config.toml
d_mlp = 2560
qk_norm = false
lr = 0.00151
warmup_steps = 200
MLP neurons of a small language model. Each row is named by its layer, matrix (up: input weights) and neuron, and shows model dimensions 32-223. Each number is 500 + 50 x the weight over its row's rms, rounded and kept within 0 to 999. Numbers have three digits each.
After each neuron's rows, "fires on" lists the tokens most often at its 100 highest values on Wikipedia text that the model never trained on. A number after a token or word is its count.

L4.up593:487473533450506502424566485517379528506564555557512451462466431496478514472547503508489406537553502463448493527464515487457483516426564472512482507575524523578451542469475433542541516437462546416526602431507485518524430549513525575556486457533445464444592576486473538507428515477428539490526506508524426519492600444433484458504557466594539482560485530569604576456478508465567501490525444424542462520540517438558477534506492428537386530394533569533537469527514618505422521562488525583499496471463482548599436545496445512569505546525490436520568605529520579518491499458522430616
fires on: "." 53, "ar" 8, "et" 5, "New " 5

L4.up1343:518593496530531547523470500547430475601480566500553483539485476484501483507567502582447509497454483444440523463491492536497502527527560460567516522482473557553469579499484417466452499494479534574506533457562499572542521453465495505504582619508517468424539430446544528442540496453502511504514482494549534523611533482546557522490484381483619529467450502513438562583460438471539432509471581414538517472621466447433499597455497534454493499565536463638408433504525528401496459428576535446578536458545418389476486519386530593496571535513423460549450472510511432536490555483485551547
fires on: "\"" 33, "z" 12, "\n\n" 8, "name " 5

L4.up1153:531459396527515436466542503519557477429538484533520458495456501437576511518523633527391448542460416559455508392535580476534458435514446514505511519393552506558491520520486477487385556489472584487491450481499461517420538458471415506516414488472546486504516495520529527489594541499502429526501573534548430491580439462520575543537449426488468447496471502455435480518476438474443556537430536466544453528525553496448433549471457535463473429490496497513487497493472586496540562461466569489465438496536523429529535484469460562596476478600518485455441422530492530528515454467545541490
fires on: "Ar" 35, "or" 6, "y" 5, "." 4, "ag" 4

L4.up780:510426510558553444451489465491466560476561440503540581482594426377479563584575521494526537442579493495576536544492563506453513483540545526414475486559485548450326548538556567547483484510433428580524489489469467558505511602551462376491509548520551511411439509615588562565511511516532478549436595489539495442489538519527401477456486486418510439459348534511570435455539598515539558420437468490572533479491461520440471448462369500473455481498526574551441499506482474559548486544537460458501562399575532467547552465541537564505497494484404516532555529453469537438463477573555537503
fires on: ". " 57, "). " 7, "ach" 6, "India" 4

L4.up17:467504493458519500445545495371583478517564426528573537470391580526448527551479502459436457514606514550515410468481564481568509571457524536471591411413472628505529522494456489530586576574523483508593447458621478499483511549531432506497534555466573505431537542446484529465529574506518445501502514501532549521459469428539509473454503516592498561469513527479540517522475462549506530604577489434628479436534506485534478513444398462550508487547405467588533516512458492476587443469422573520530481578531508498513465500443521533512472463497512525502576524524501483501539470471476486471
fires on: "It " 17, ": " 12, "not " 10, "it " 8, "was " 6

L4.up885:517471548580497483475514428417455463482513438482522490568562508535486510457553505427581512449548515495455466456516466526484468539409588486513553542411621436486354422535491476475501443484535476438593540537470597553490510458426513445475544504497490474457485487402584511480524490564477527573573445578493560388450460506463481418537548440533506414578480463550417466439516468503517502524404506465474487583543439472488416525518420464496507573466471517494557493412501582377553500444463410477531539554485502416485483486509533416440520459530490408496533545476536500460601476466542555514
fires on: "re" 26, "I " 13, "Me" 10, "we " 5, ":" 5

L4.up1175:491440543572494494562481459563560530507490432498429521502471472482577546456405513445542480547489517470538430498465507459541487566412447421559532503539476458422421567443507489549501487467430412481462593553527523407563556441570491522485542472505526482440440527505510465463460505450481534619527473540540594484512511522486529424558592464568502480516458481540538576388447502520509482481461477566563552479493505465399353561497514419498610471542539467520417539423525462551481502497447482516423466465410574549393485507535430443524466511462537578458510411460454460541517415444454540479
fires on: "-" 38, "under" 10, "lower " 8, "upper " 6, "by" 5, "Arab " 4

L4.up2125:504432484528459527512477583517576417592478524521450598605518415531524441449444475602496502536482413466493507499547505447465557471536504508465452509479501479466470553487462535459446516527510497459570490516535515477517517503531544517418550463555477458528480464581417495456476460471502455392521482544522445467407567459458502579548505482486502449484396366581503435498481564543443540570546560466577499447609513442550651474511480518523484459557527496488490573531465445531494554513526489554434497487502579567525552603520457537554472547508513429533513491553513464448469477510402524507
fires on: "In" 33, "in" 31, "Men" 6, "(" 5

L4.up332:470505549528522491500567475568539476484484472511510470522439426435453489446402531429563506498547522541488507532480562400460472507574422562473486513472464505470491502456458542466629488558581551510516514504561517511447555525404484603516575474478550550499406445592432380610510425554518542552536440447604450537502519423397574534507489568437472386487519536467519563475418497503472509501455507488551605537530461476472576567488555457577492439502438505484401439447561462457549507411500481402476503490470570412509474514508494575576569515527488594415463527500557532437417474523494510495
fires on: "t" 36, "s" 9, "t " 6, "d" 4

L4.up781:599493521494474599554483537428556546458504494540462528416473406392520524519480439499570480476477510405470518455490480545580513432535547435457584488550432482549437502531589498510480465435428485582495498516563500450488561496462437525519485452511471569460543496488451480438543456547513535517448495433458544456460460509512542517473421453510595554465520534588585483528524482533465485487486457419478504412548523491529530540528476440585549555511425586499550420568473574490436420531544492478603525511511476512408424535535517482454502454545581554458534493462497470528467513479377448464
fires on: "on " 19, "On " 15, "Mc" 13, ", " 8, "vis" 5, "sol" 5

L4.up557:465525509447454578508503422496432533433464425521458562504534493498436463466456436484467459512541568547585421546471453494453515480519452494488553505526565497501469532547505466538487425539620518508489545455546522441552492474569414467456496557447561372492535521388472559543578515412424437500453386553472462499415481458445500537433522476490402532447539468540497519539446481565532597486492451471589466554525499553466448553487518538481602611592508499518520476497498423492501429539556536532528574554440509590532479461550470489603565487473586480533501505477499480513513424472478519543
fires on: "from " 16, "ra" 10, "between " 8, "." 6, "1" 6, "From " 5

L4.up2166:449511463443483528553506473443567444434479488540527525496556512614574518443537452568507449549530434498474546463490544536456492553482475444475530406413528558534564493530558498553477532484559557537542444483603442437501530531646508509525549533381481550477514458389458549537517467507524559512484478532558426527539507414452607491431511392461436488480594506509432580612515529508522516546579512486479439592561496496472477510397437442538452471539475517379516493547553494435453558487464503519556487410445486500484435499492408456505470544491484461521515415458527457513559353390568536503
fires on: "all " 20, "the " 13, "in " 7, "both " 7, "their " 6, "each " 5

L4.up2198:447526449543517531537581462502463470502445586479560600527442551478524577520520498484501469454563554507476509436430550440510479477499490511554511493463641462531464363505495480539472488504489592442482548510514432557378506450436515355380482601511571467517614526558491585507473454523462504456443564497467433474496533595510535513539407517519527489366526592485496536514469483441494514550494422597648422524446477572457520486551464516433514451480449587497477546449481512450544449523482519533510472449486416544594478503509534465570499533495508540594504500597492426452475506381472578480
fires on: ", " 27, "as " 22, "the " 5, "is" 5